{
  "n_layer": 15,
  "norm_place": "pre",
  "norm_eps": 1e-05,
  "positions": "learned",
  "tie_embeddings": true,
  "init_std_up": 0.0211,
  "lr_mult_up": 1.06,
  "beta2": 0.95,
  "final_lr_fraction": 0.0,
  "doc_mask": true,
  "train_tokens": 508600000,
  "dataset": "wikipedia_en"
}
MLP neurons of a small language model. Each row is named by its layer, matrix (up: input weights; down: output weights) and neuron, and shows model dimensions 256-447. Each number is 128 + 32 x the weight over its row's rms, rounded and kept within 0 to 255. Numbers have three digits each.
Before each neuron's rows, "fires on" lists the tokens most often at its 100 highest values on Wikipedia text that the model never trained on; "fires after" lists the tokens most often just before its 100 highest values on Wikipedia text that the model never trained on. A number after a token or word is its count.

fires on: " |" 61, "-" 6, " MF" 4, " Democratic" 4
fires after: " |" 30, " " 24, " 0" 13, " 1" 8, "\n" 5, " 4" 4
L4.up307:176103172134103121110187094156133162119218081107148056174149175180117146153129058126139134097073113139151097144145165131187156102147079158123139109175150102096196141141166035186114135073141102106149115110159165066113061119158110130121153138140122139088135158179084123137117176222135092106078108139136131125137116122122130116150173112073153090092187166133100141142161094105165112161187147123170138082147175137088167099178087128161069088158117095057091123129113133139134153076124128110112125124120102121116179127097119158140146107124143142094070116150115127225171114144116112082
L4.down307:130100118109103102125121116115119085133140167152097132134148160134115107113147060084141109126093104120171086127130187157150101117127128106165121205200105170131141144085127104083124143121153154154061151177078133129094193136129086119120137141125112108108124153128092202228083142139123202089202193158163163129128166154108122055120128076225113169120135080132144163207148103121143097102080186097075098015148104119117136123124118085125120177117154074153113167144084139115097122136126103143134158089065128116112171160134102171121174133070058201117169112103023110095077103148145066138

fires on: " the" 51, " in" 28, " United" 8, " under" 4
fires after: " in" 36, " the" 16, " at" 7
L4.up753:097224221152152142124103094115107142110115118114128053113120152151117105139105113141138087119114102138106210196082094134155210141160040143104133116113115107097126174155101058160150209085097122126113132067147177044083127175135143134118065158101177198131131121102111103144065134105104164110110118142068093134111134136153075137111064196090132089121059156146131112176116095106093141140086146110140140125102125121107159133165084107169127098129160107130101122120114149084129152086079110099135142111156107171086104123089102209088161107096062111133072093141121115146113141156151135126
L4.down753:098135132106107110171110115121105138153090087173142129131134102116182099061130140156139151230113091108144180148149050108153132113147136167098158118077123186163117183148114104109146071112107131131190158127119060190151084119131166129127160079168157108127094082117173119125150143122140098136153119151186063125129151136102143141120119113154157133141163184075141115078140200077069135156095082146172130127124137162148121121118141130109081104141119147126089160129072113066132145174138165178139066143173089171135106099086107154113131137105134106115068147183111126105128122147089167152

fires on: " " 20, " %" 19, " Votes" 7, " Apps" 6, " Pld" 4
fires after: " |" 96
L4.up5:125153129124096148114119090133179118047128129106158119149128161183106057122139120093116093104133142166198077151120203103124158161126150183085184099174130119116142117156149134123166149138102142091182196106153152094132130080168139131123118188107100147090111144142107149127133160087133102147031147158178083158153120136083100142128144106144131112129121123148142166154151129048109113160169177127131142137157128134146152125151122133126194085149148122120108110087107164099141103096109151150130186095150087173134147143182151133115100093140141126163157130131122194139132086095108190125
L4.down5:113183108137151190151151127108119147113116141149144051117136136132111094123073088127118106098158176176125044156118118111103108126066119083044163135183164136120143166181085070185142158129168110143152158099152133146127129086147162100089122151078121113120105071168086181164171131172146131115094118123145147130136145167105118152117084141088110131178119112148132097147101152118154096148147163178126135074142204123143097151157205126215160103106097146139148132140140059095154108085127130132108167111122131093162127153165184110082128096150100169149175101082118156121078146163156201136

fires on: " 1" 28, " 2" 11, " 6" 7, " 0" 4
fires after: " |" 54, "\n" 8, "-" 7, "|" 6
L4.up160:070146163147121156099140110138109139124167087067129107146095102155153106141094142124170133081139204142122070118146187133094143144139135109157110096196108131110091147163115164164098129151146069099145135126120111099117107150154061083138125131163121175142151188133124128171192118123090131100130119164155111119122146158101073147122161172160140120145184130142117164140183129113225155083130123186157150094165162119132106083189104159133173158155177142183108114153059134173153051093137185163169109089187060093079130147158124132117148035146083154101088122128081158225140097122148117134
L4.down160:187096068149105118116098128114087155115208151081135129148201084156109097095140128099120140155146177147194150079133113112193170105131154164160090103080169171147076174085109158105120136140113128121064137120134104186085126142145144165105150151149169115105113145115167132146186129113109104114153141145150085167135120079099141058166109137193052118199145140115124102173086080173143181111164111096100151139145079103127108125118095119125099135134157119111114161128162114126148104130127141164127146179092185152113143092128172153150107131133119123114120068135103119040139159105106097164

fires on: " which" 28, " Apps" 8, " %" 8, " Championships" 6, " Party" 4, " 0" 4
fires after: "," 36, " |" 36, ";" 6, "|" 5, " World" 4
L4.up1887:113115165164119166110136080170231208078123121136171145131153158129130101139116125072103170126123121164137069094076105132162169143150081156129139105124115093150140124176141116202127154147147129098213169142146117072082094113148144137168125181108075139166114073191169162103121101138130129121109126171128145110144120128116131145125104110129077097125177132134122129176098112152126115066202132174130128093135122118138131119170149128140164061155164160112115114125119157066143132167136150158096153109197071138120145129131152154093171090088137151156097098131138193147126067090158145099
L4.down1887:140144117176129177146102191089105094114133169135106133117133127130122103114101091144142107149109125147083128107115097118123156143105107170114132128126162110118133108109079158104117101055139109110107143129078140126130187135138131088140106107132130110171144213099107101157164131086131131116051088141105095060109099120144105110114093185151175141163135147123147168120131061116136105123144137131125131124101105128125140214106137085145108009104107079153096154085147192078162123161125136093111104147160119111101155100095171178128202109138061133105144150141133152093122137166158085120

fires on: "." 16, " States" 15, " French" 8, " British" 7, " Australian" 5
fires after: " the" 26, "S" 16, " United" 15, " Royal" 7
L12.up1792:172154103111095077171091152125120173186140123171167115095105144129146090152107127115121153139113174144136095150154179155127168120077070126129127152153112159129121125150130078160132154086142107029174207171156141171083107126116113160076094145135132100142180074119111148135121127133167167148166127119094131161085180150151148086140130152109137143123169120102120120144109116055118117132135157151113147145077142154124154122170159157128185124162098105185074119124092135153205107097102115113164114140082098131117100092130081161125051155194125136143192143129068138129113043087158113214
L12.down1792:122165145125119162171084185127200132122082102044112155129128194116119109085133178143153036126123106133128134098130141082139160128149098122134154132125127151134168017119084137188156160131202123132115085108111144171113113114121125114102165102103103142123098114163093183083126153085152141147108092129140082135096129159094138138143108106148125148121142102165137164152118069092144133132082066138191099151108108174132128129130146098097121100123130133131181137162145126183126123176128172075166117151153099091129139105106103190118192183132124112096103108171143107138116164069113169114

fires on: "\n" 86, " |" 8
fires after: "\n" 42, "===" 17, " ===" 9, "==" 6
L4.up1219:148122096144099134045157124135195141171180117083150135116146163167142079147166120062180161100140149151140066126143196207079169101134160070140191143140144142125140106149110121122113220070137122117148154116091133117151109111166135070137120159094135115115141137137057097104166228200160175149114102135191094114156178109083079118097174083110175091184088111140155156082117113095136155183178152189159146099165172170045119117133154145128123158164139108160051144143139131127108118139123138106105126137108095152197144113175084134129135173191132113155135101113060158153089101152164095186
L4.down1219:138126119150095127139089167114061110118091141154091084156106100129094070178161146160122133154112154110071199117143106129153089043149163198175132133157124105126187180117168094047184085131156113063125132143090175144152144120098129131163087137117192171115135134090136122132095192114129136152134091146124142118139154106133161158146147077190168138161116128118175123112105061063136132159118208058070074157153111109152146156096128122127080154110106160139147098164079206131123173102176111163110122104141101161125119067166110075108098129109086137124160123121173130132142114119179158099

fires on: " " 78, "\n" 19
fires after: " |" 73, "\n" 5
L12.up1203:171145160099131155114061191116171159135129137102095100170129124158156105091131131098118111125092105185148047159108145184115166069123090063051163121077113126135170117169143084121115160053100117087130134110138184174109118169155114095130197172134133147095109123091100131137109145134138139109123159105147079052181178108145134130144117141100118076140053104156131151103158121047119046092161128101184150100113161132084142146151152070154162128187139115164123141166093148136093108170121102140142115090178104124159130130156200097102060154143118147133175122135090116136106133071112183098
L12.down1203:100141113133161136096113152138151094176156123119159152135131112092098143104130119147121137172086127121112130067112095172132111153141135122106181084145073146150125108142137132144138136159142145128116158099147068104197123108173199121169081105144086142085115125121149127166106135162105076124105074138155109166150144078110099093084202093190095100138142163162162113156124125142088119087106078104141127140141167113124100156154137125179135125115088135146074118107117147131132198132118093152128110134103105121132129085156087127180113197169163119175139204126095134146125115178172140096

fires on: "s" 88, "---|---|---|---|" 4
fires after: "'" 86, "---|---|---|---|" 4
L4.up348:094152198111115161181193144154111114157107162140120095120124110089136162124084148142167097077116183104116088176123127092058174121105106109090119160136190114137181149156039164152137197108112122112157115116117098097125123080179111170097126153135089109169121064119123100144109105148148115112145097153140136119085151143122172144195111114125118163206082166184122127105129168110122104133143125163133133137119171113127187094124126056128135038095133160211134115132139165099207087126175130130145128147144151174160101108130122169153166070143092132163107096138177170135084138192169141145
L4.down348:180141125121096115108106165123095094172143104181147103113119129174164114178128154106092176135115076149115192107152116097149113190096099135126209114126140139153144149143120110104144082084152135163186106116124149125162120178087126099119149118160157145134177153044164070184077184105064092117102141129132122117143101156149164122123122157197071135119142143148113076080143130102064093145129118123147140119114110102114107133152148143121179160178176145182137098124110189088122152124086137100245110113177085129100195088098156082149110180149126114118172162122033133148152110099084104197

fires on: " |" 32, " Candidate" 8, " Votes" 7, " Democratic" 4, " Republican" 4
fires after: " |" 51, " " 9, " 0" 4, "-" 4
L4.up1511:151147140172087104132215088104135139128198122077179114176147127142135120132135078114136123094087101137160099146129153195112136125178122131144140116139104127082083126094147130147107146055166070082197152108161136072070098132147133118108164158084140145099165105135129121124144138205193149085084154207149120148148112125127137147125157153129130092127116114148134140135128068049150119171150140119123169155112206157082159072202071126123119102151101111129134119128097123083138114069109138195159123109120115146148186128136113115084149108132141137140124111091123181123132120082127090130
L4.down1511:168130118111119094093157092135138143171184128140134142173144165131175204084061021121120121114145117171125109177148159135160067118118127181099065101133083170100108103085106123122121056107078098137106083070146128146118145146105138170148140068112055083161119158145080107073160164117105095133153224140136130136122118060069141132115130147123163153166144187096150107131102072114124163104130098092157161181103146145124132117112154121101175152071199089125169111070131110110115152160095142096090084121088169081153123094117129121139168098080172087184136118150130082101167118109103124121

fires on: "-" 47, " Genus" 12, " Clade" 4
fires after: "\n" 49, "-" 39
L4.up473:082232105129115137104092089121130165132187182127157179204141138116112097174157158114131124122090154189092108141097143147153162134090097168128131102094103117080141091086108105194155132125130099159126112068088165095074137178140108072142140108137112158168164146137105105092188166209071153129156136190117126091146193164156134139141208132094166113161111140118100169067134059099156143108219127184130255123056105171065111080114157179108122122180139091135137111181075113118114117059123156122105115135128122139095134105131145093108143081163170130148113105128159149165132109157142096169
L4.down473:190182140139109079113139141122108174111116127137168165135120145125159110148127085130158129163113127061154185071182135172109126201201155174144132130137145124166102090148154128073153160193138144126046076184143117135110085136156131121149186114126136141173146137109108121164102137044102142143154142125138120096092102139183120140087110137195149171100089130156188102161089126178180093065168157048106109086129147066127085124090102098137133223155112083116146136110110168070157110142122096141108132081106139178085091114178157143099050141108100110139120120166123113161083096153106131061

fires on: " —" 31, " by" 18, " –" 14, "," 11, "." 5
fires after: " |" 33, "ed" 9, ":" 5, "):" 4, " " 4, ";" 4
L12.up1776:115095075122110149145078101115170066126100096137142058172161132168143116183147146141185168116159168115108148145155118199092119078129105116090130107101186121142131169057120100142156117103198129128135138172143128231145105151158167099127122144163142178133124108118138154130125160196144185137153130166119090057152144100147152103163138146134100176114113094159112101157174075081132148070123153147157119114126154142069121118120141058131144183135131168160107141135071147090104163138086146214062151163137114064113152166165154091063106189101159120139129136095062150107168062136106129102
L12.down1776:071098175138121132147158110127161150078148180088127123102115143153086131117125039127132127177060159140096077075077169135138065121152145124156168113112125126112126067121142153104120100107118159136157144193074112105176106094077148079102111112142150171079207138124108153176158163102084143113126158123117114113081122071140156108094165089177108125152129148152133127126124141162148139136087131080150126155146159087111150128182187130095181107118133108121129091103092169148117149136145177156097129142058102096099210116128113100164126150068118140131115170063061117124151140129129134128

fires on: "|" 38, " |" 19, " 1" 10, "\n" 8, " 2" 5, " 0" 4
fires after: " |" 40, "\n" 39, " 0" 4
L4.up1602:180141129150154183135158108040124122104164100087158108145161143151133098124136110024117109092143173122175070121143159180115119091111140133088200131123097132064098129146169104121138234110147083117159123150131204074111099070207154060088108172120180135086117059101104146134129159192131158102091063149171136134127128125116118166138181126159147149150122191190173111177116116106084141165143149111132115128172214116132136088196159095118108143177092116159107111120105138122159155093141117114160151109156060138104144139159123117123081111157125155138132130115113170191130116111106104154
L4.down1602:175141151103101148109115075112118122082133136122142152117172156150104088092129144043099085181161171103194122144126074120140128101102170123117111144197111178173095153116149049114105144163132123086123092090137159116179203061132132179120143182107115131163071161176121182117156127168115077138103059143122148145128158106115096130116132077122142125147104111116185132138120087116098067152169146129102147190111098107123088154088192151116130077060114126106128080187103192163134141116146083139101146071155137072137125107094104176144137142138213082123136133097166088109095157114099173145

fires on: " the" 58, " (" 19, " [" 6, "the" 4
fires after: " in" 17, " at" 12, " (" 9, " of" 8, " from" 5
L4.up913:079127175129141140149115075073156098153097123134160090081073128096130139115161193148144065125190171126097177174079138153059137125201113064135155121150163170134131126159141187120153154064174108084167134155130138075090100115129080129130119103132117177117132169119089116144107142159193114119083088159126119111055111151151116109151102132104181134128121130157092133148148153155146116118117118211129150138135118158131166089140068098128101134108137187106177137105088159097190131080118167085115137158230071095104151140150188120131132133170126131099108112114112133209118133147144140179
L4.down913:158135138106156098155101155108132162098168117198075168132103147194130096112152108128140198122139147133068103116181125146115136189170093194158135112128107127162095113080193158094112110109139107141168105166110077163116052158094168096159145117170109135095173095128148111099086167163121091080102098068146121160069131108141088169053110103132131099110117128109120108120142136102161141106180092112166123102131133181142103073142114188044069114161064138147103133173082120050198141169103158162109112137107136180107151168080107052132069126120111108131154141071151085146139148116097096122

fires on: "|" 29, "-" 12, " Win" 11, " Loss" 9, " F" 4
fires after: "\n" 44, "|" 22, " |" 19, ";" 5, "." 4
L4.up1888:093087149125085133096155131139182141137166098083098091166120095153129111071125077156120105094108067106155104137163155181143144127055140129111124109126090142052198082156151106160109163107139071069175095178118171093079060153128091175143151120135151188140127133154110132115064140179108117140078079174150133129167147153160148112144124159131122112144162156138088117128181127096155139178184127148146167090082232215185130078176111117098120097141092103134127125144124160122098127086102143129080125132119117109120132185147105153146116120125113129136125139115140188137124116144144106077
L4.down1888:122058127113101015148118157153092089083080111120155153119087185103065133084048178104123075187129055088166121199130175125116073106127134169192104159116135167161102121084135180115123144150140150150099162167099127121145161138081106184083120129136129094071104063105157147167143183127123152132138128136092152113152177128101139046109131125121142095062133153117090093132176072133107193099112149150157109113158124095121082124196112092174084180096121147079088118121101102090068151124122125120136170138163148119179150116116096121100129127151142149200110124100053130155128100132142136132

fires on: " The" 34, "s" 30, "The" 17, " \"" 11, "'" 7
fires after: "'" 31, "-" 11, "\n" 10, "." 10, " \"" 8, ":" 6
L4.up905:136123129107143143117106142094162166117122151112126103164123140137130101127151151129124130109129153106124137141155129171090131091103142112081144116184192101188182102143096129148157218131137142033114126106188082043137115126206113104153187129139117150159100141075126128104054130169133129109119107147117148136120168109127128148158117112095122135135166055115139156049122101088130138105126118173167105126164136121103151098104151080069159045168132115114116140159166155116186174128134151216133156131132078163172127153172147200097153108091117114185105148105151163155088147081117181084
L4.down905:147128066093125103138104130106137059108131119153131153158142099147094119164171097078144194124125096147075153072113097131088103160136124152121169118135094173087173238071138079071122122130107162133168092119111149090187098149114143114137115130135104119144153097095146105144096105107115103118099140108138116125137069085116127142110131124135108101167113135129141064125135183123115116149057120142121127148145161111148102138168137182123109188111113136173086093062129090081091141150120149111240114135146088137096197119106167092207100160144131114179130142108102186114154138120153079156

fires on: "\n" 37, "=" 31, "==" 8, " Preced" 6, " only" 5, " most" 4
fires after: "\n" 79, "|" 7
L4.up366:137130124131129144160147078147171163104151097112091081141084230187118125119154084145168141100159158139118092161114136143143181087138120136146103155107180092134083133171107155216141152067160106108158153146151140119133107117132155126137104211092127162113122120121127108127140187195175168121093087152131104110144180117115110125125152112087139066195149084137135209151106100061163143112148194182168133113143165104131091068141192149147167096128133122173069143140163117151102093107118154119084118106137109113121191172194115133194155089157096139145165125150112116165056087179104153089
L4.down366:117116090134124117127096112142180135160100128146097146128151140099074109194144190164153130138133069112097140170111122170108208116127149108097112122102132143117151135139113186114121126115154146145165114083095148125122116068092118096089094082108100091139150138154112124114193151184106111098143127155163109098134127122164118137173101150135109099125112118171092120167072133207077161112075152238119152157138101169098136130082180124161129128137128078085134145090154116200133082151117120144140120146130118143140122147107114081159127101115148137116150145149109132095104155159131131087

fires on: ":" 36, "=" 19, "born" 7, " Genus" 6, "(" 5
fires after: "\n" 23, "-" 15, " (" 7, " Website" 6, " by" 4, ":" 4
L4.up1272:084168097109117123189085143157127097165159141106153083157127129120121127157135130147130088100168170137138054093152159132125140110119137037171154122196125116151179107163102114149117142112132114145129151120135133120103130123138072202136142148161167164134154151133125098169158137186115167100148127152153112147150163149128114130121102164070143101082105057130114184132140093087164137144129142221165169086166117180051202088123149154153128090164179094128083132152110111144118055098080113099147166155112128127100097140128154118132135085152108101120117087103106136065115044120132089131
L4.down1272:145140147125145078183141146072111180114116137116131151134123124190084135070116109152167114141093146130171155114101140068114131133097121112115117106149151124144145114100209121138115127087134124108139113147164116143156143160162135092103081000082126150146107138157118202163157123119109121103066165100091156137086162022151105109120102176122135104189038196166116125121126080085132133118135116146075114141158167137097116133100162174095156111131126139122109112128120096137157203175142133111145091117126092099106121120122171169115102182139118119133082159064065143127134158157121123114

fires on: " |" 42, " the" 11, " " 10
fires after: " |" 38, " " 13, " —" 6
L4.up1829:112171170150073144115164127112122144143166113089136110144098126138092116127130095134118124101062118122204143167126150156149109120146057121109151109109109113095142124150166137076181166079139077078190139116165171067102097123186071168107155115129129156130133149131137147168059148195128115061099170170125076162089165168128108154139087127066146092185119117209086140153119161111122098130121102140143144121161197153080162091169094127161111080157075115134165080141086196129130109103157172116200146108126114151136105156136141137080143111133103116073092125109076165104108097124099135111
L4.down1829:146082103072123113130117081170123108110141122175133097137204140138178175076164177174136123127140085168128174132093112180121120157096136113199095193151124129088156147085103122057132142116095148119136126112149160106112139156102158135178162119162092134122162152116073132073085095098050124146156140143121095153146107165131142119106134070149120074148124110079107086128132139177120159078087165085165155147125167138169119109137161089079091166029149041133161095179166112145086118149077176095167087112120165177142086159109167105097104121173152097143153125159122104154111186148080161097

fires on: " 7" 18, ":" 17, " 0" 14, " 2;" 6, " MF" 5, " 5" 5
fires after: " |" 49, ";" 8, " 2;" 5, "|" 4
L4.up644:170130133084156145094128081122158122203154047112220098131086217143134069208157098144137075141103165150166135144158189097093139111100119107134176141192161122135140083188171129216131131076161143101176151153164098114129039103166133132147122127095158200070130164141153173108130155146098152119054138143140120123165151125079156082114121153064169106122165094131100142148109144109145150175190197153179113124162169124159182124166117061161139159165143171147092078104090136154148167117126098134090151128167102154123087118192130131103133115133111129135124105109082156179110079138131127082
L4.down644:115042151119115123141165135123123105188113138168105068122133118146098159087131128143104064085146110147097119130123120134142109081136143143176112111186168072124152099078157105122145138100120120090189107193138108098089084184088104161129140149117111085129128088099122169147102123184156127131158112122128103158085132157103100131143104100139196124088164100064137096094169149132144099151063165113114097084126105173075138089171123117059084095118185121118108092129115081140141076150175125076111073112187140142105180175090153089101096109136030160168069122145153122192161158103147145179

fires on: " " 100
fires after: " |" 90
L4.up50:206130084106115128140119110112185124127150048143108128134091183152128159152149087135154071144161125171140107129078185132129132100089110143128164084145144092100146121192132113192193145082119141142125107103141132118118142113146136090109143125119119123122093106135108097121071159111157089163090175157183136109096125108091119145156150136072172145161087099151107154162139109097148167088128135100120147156159102070121109096200139052106157097134114122166099080157117137167144178102146098136091099110133107167099122129123129114080095139073121116207087127123150141101041130106112177084
L4.down50:144093178148122110103101117107201122099167156131128112051140092151145135095079118088115159155099021082086135149158134149105110141129140144122135108151212150128168227091149118085135103139118126147202125169129125116160089180082152110148123125120141093133171084099168100125125125035049114164144161143097100146122114159123100127058092084188124117109148110084154106066183161179145115160092097158120107128112173093118112167078139175081094125134166110166086107114077130074104080132114144131148142133153134141100206125101106137212094157170176107133050184086101134116172142157167166167

fires on: " 0" 23, " %" 18, " Votes" 17, " 1" 14, " " 6
fires after: " |" 86
L4.up1344:054133188126083158054056129134182185050102068103136152134102164150105112122110164137131106127084139139150067129101156156018174117146091097162168108140101103123128146188134171124137156086129108114164138123119184150119122140128124179118145194109177105097139109149129117117152132099134164155124135120154122095148255108106143146127108109152165103106188100109176116090141094110152151154125137140178139125135163096155127135142120146140159139161106141136155065140133128134127105058133149177101189113170123162072086116151102129102131083177115116148127095173118116167114116063131153123
L4.down1344:107132121148196117068152188166118198106073131138098152128163132152129135119109155073123137151036158133160049132104088137131179164104114098117147160142111127147145129131116080139103102116131138137124190104121074141124088147150167130143116140132104173131107153138141103137141187118161095116076153135115173142141121158107150154137116099157119188103125133130069131142119130115098140091115138013090113121112157116150158168126123157111118091080137129149155172150232122049091185144155083197057120147142182185083097114100127117156082163110134127149172099078149198090116127174136162142

fires on: "\n" 92, "The" 5
fires after: " |" 64, ":" 9, " \"" 6, "'" 5
L4.up1366:144119163153123149174121109129113101106116124152140089130109160124169076134084134134140110139134183189205104153168144183135198136103186174111116141140127084121119091118229133134113138047142092120083130112170114120131087111182114167135132151109134192106134137074120162144087150149159161103101132172095096117092198094172128147135190144155141150196118143141128138168123092085145138111125167141118147143110143114098140086082082093107085062027112114162119114150116157054171183091096126157079129087129148151114162075133127175124148129103128109121120092126092146091113068143106100140
L4.down1366:110130117069167089110152119134073087074139206189122178148126075164115091097135127140122184220148151080158116100162165188141122183093167144105131224160111098151142087181129200107067138104100105156135126124153163125141143155135153157105095138097122202141148144193138127152078157140131062112103125167121101150125090085105141149082108114121068142107162142121142081190118157150113151144133137095078107141091119135215125158100180150131114106113138117132132149193114144093144168127173096066118134074078145116104153140097075089151123129141117145149097152086175171141088130142121134108

fires on: " until" 12, " After" 12, " When" 10, ";" 10, " While" 9, " Although" 6
fires after: "." 50, "\n" 15
L4.up1492:131177076134160114160186167178088129124164095134119190140134134109099096149126097147130148151082157125153106120091161157180158141114107164127109155134077143107103127134192074140129107111099115181150104126131082086159084096215133126146122164103110124175125097119165163130049119198172164100152093139123167166139160099125115109171110152125163092117150139160171159186101138071112143046097141105070111108121154140105133106137174174139092137087110118136159137114128132114115149106073146126089190130161097146210122073129118099147142149095150115123155105085135121183107118087085116178
L4.down1492:159094175163096101150078105140155103125098137170082059109105164149129122128086161133139139143102161063138162158122106103107139153137098138157116079134189123156152200065110114097111130178139133092122182156168177099118069149052088132104185107137120124114127102110153150079197116157090173152184117096105153118140102067129143157151165100079090148121096135139076097111138054155087103139143158100195200127159184138094132158173128087140132161144135176138120158137129172125098175119134159095146125154126148153074163158120131128153149108088120137098126157132094154151145165110119097107

fires on: " 2" 15, " 3" 13, " 4" 9, " " 8, " 1" 6
fires after: " |" 53, "==" 13
L12.up358:100112145136113145145125120126132126103178110094119201120158116116103166156146191125108166129123119152162099076111153129127143151141117105134147121184115188110176161192096125058105135091139120093128117110130118130084154175126101131119129150103109100096089126094103141151122140115160184131061112155183132148103176149115105117133155133153081114148130118127077159093163145128116129114143151124181144117096172217082107140099108117163169165121129127166105108110092146115157069148145136107095203145164132125094096127148146090124086129157157113079185057109067144155090056128107086102
L12.down358:143143153152147139103134130146087122133134096115183132136048087131084141109077124101106135166106149103137097128114140060131212135111114131081142187159116083167120112096139106130091139128149158119163135056105173100163098140142141133130149174110122093117163147130145114133097124115099089128161119097106077109136154228164171152159097118117072170127168124048137142199151172152052153151133104147095149130133097171176135168175126144187124149116199142178106075144136146098125186158189086195129135087131100154157102134150073150157093066135127123172113154154174021151158103142148090111

fires on: "\n" 34, " " 20, " P" 5, "==" 4
fires after: "\n" 22, " =" 17, " a" 9, "|" 6, " |" 4
L4.up586:135148129125088135157123107097081147110173079086116090156101128152106126171191109082158092116107137100150126097078161129097147120114121101152148129130160109081133089141151085157166185094125082105071174203092088063095102094155115134107143134138150184084133093166109114126095197151126171162096109156158127126175124147098144120124110076165136122131124088188112172121162084081093146172151091130098170124124112122186176082173146124135138136171109096136065167139114150162154130120125186139062105087136063134064122214178116089101115100142089108105125113045056149142151080111110141103
L4.down586:107107161141134110114120138141154145130114150107128115149174139152200115152127094125135119172138146081148122170136116124109112158135161143176158175166141122164178132132099140122129136201144061114132107116147103118169134158155150138126107104133130110144136075200062175194133103050139121155188091172131169097137161078116094186019084119119156105085129101139167121098103087110153167115209174122179133191136130117110201141195140152101119132172135150165148113163117155151082096110103092156065191137111134160158105134151088135062122065109141127149122161120131132144101081115198147117

fires on: " \"" 87, " “" 5
fires after: " |" 22, "-" 19, "|" 17, ":" 11, ";" 5
L4.up1847:093164116151115126135075137062133155121141118113108141175155122124144103127120159098129082096116152147182140091127152151096160110156136137133142116091144121137182041123098126161173104091127084138134132121166145129154111124117096096147143129141109107188140102098076081148105170152163207139153120164124120129122171139143135166113123107153170082085082090157111155114173104061175110089087102173126194159139170148111209115125107119179177092132115086131073164137168138126129118164144184193067131098106107102093119150188085095091160126165105140151117129061038154124131117105116110111
L4.down1847:101148158113142179120132164073109137145089114132157110147202153137165130129104094136154141155127128136125185126128166130132088104144139104202105104130172231141187117180119178102170090154095082148139090120130079185158118159143126122142171127144158126169134092079162184144092075075135122157106142122122106105140119054124109112093117122154087096118179139134121056144176133148163138137120089114112140255157148084182124140158156107049116132135128142184167067162084127141105096103132142114121118124164205159117084159182153094053100136121203094139137124086185136142109117079175096090

fires on: " In" 43, " |" 16, " Loss" 7, " Win" 6, " Total" 5
fires after: "." 52, "|" 23, " Loss" 7, "\n" 4
L4.up944:105192155127115137110169192141124134151174115107137115130135149145109101154108051170168108104065139174137108127126168133107168107134125114132151117140171131093139120135118065191153164090091088098107142084161144136117039124198128145131118142089087118194130087106087048130107226222103155101093089144117166095160153129129145156127110159101144089170116115165109104126135059093171110115105184147139132161075194148140206075171147150115124137172136103209122134114145106142136109086152115157118138150137136139087199118133120123114123081140076144164154114128109186094086128141119115135
L4.down944:108085155186176178094148097124141201127077108140100093085125151113103109097113117146160124198127123116098105144130113125082155067076179139161138134174190154137127209156082177126121136125128079126116149145161038130140138094185107155113094129096203089106098103147135150112134120129065125090146119112115166097147158092144132103117093118123084149111213166129135146091084128138085064099094169119157150115175169085175142143118128153128128104108202123155142122176193103154135163176187102126177161115134087092131094090103166159094152032074121152146154107136084100196083189094171150074

fires on: " The" 47, " This" 6, " Their" 5, " " 4, " In" 4, " |" 4
fires after: "." 58, " |" 14, "-" 7, ")." 4
L4.up1198:141195033098119157151161060162114100105154150122137077127162148151102129124142110116161136093107157143162142184066162105121141113105148109059213105112142120097153179119147145111176185132158137119163185110127150166141091048186123127103110151098083121125131121117157131112102167150110110126102146151182124140162107122141126144129105151126137163127095137151158106204117075112187110154145156128147104143146156133124161154190162111106111105135035128123151134078161130125189125064087127127157084160097122162074136185155144100103145106109088141067125103066145148143087143118111120105
L4.down1198:153050129100087096115126116070126045111123159202124178183152082099090139145115122163134069138125095176175092135099129095189145093102106070074118138141188142117119152165121095086119129106138098130064100170108084159109152114075151087132108131122105200090150096138109123104134180147125215100161159114155156138106122087190155123138133184143102104164141115147135103118127177138106113109167172160089124136083136098059100112163116124208136162150133128118164166087117134152092111156141104117156134150142113090092125140094113132159085131079087151061144134120063103156147114181143204132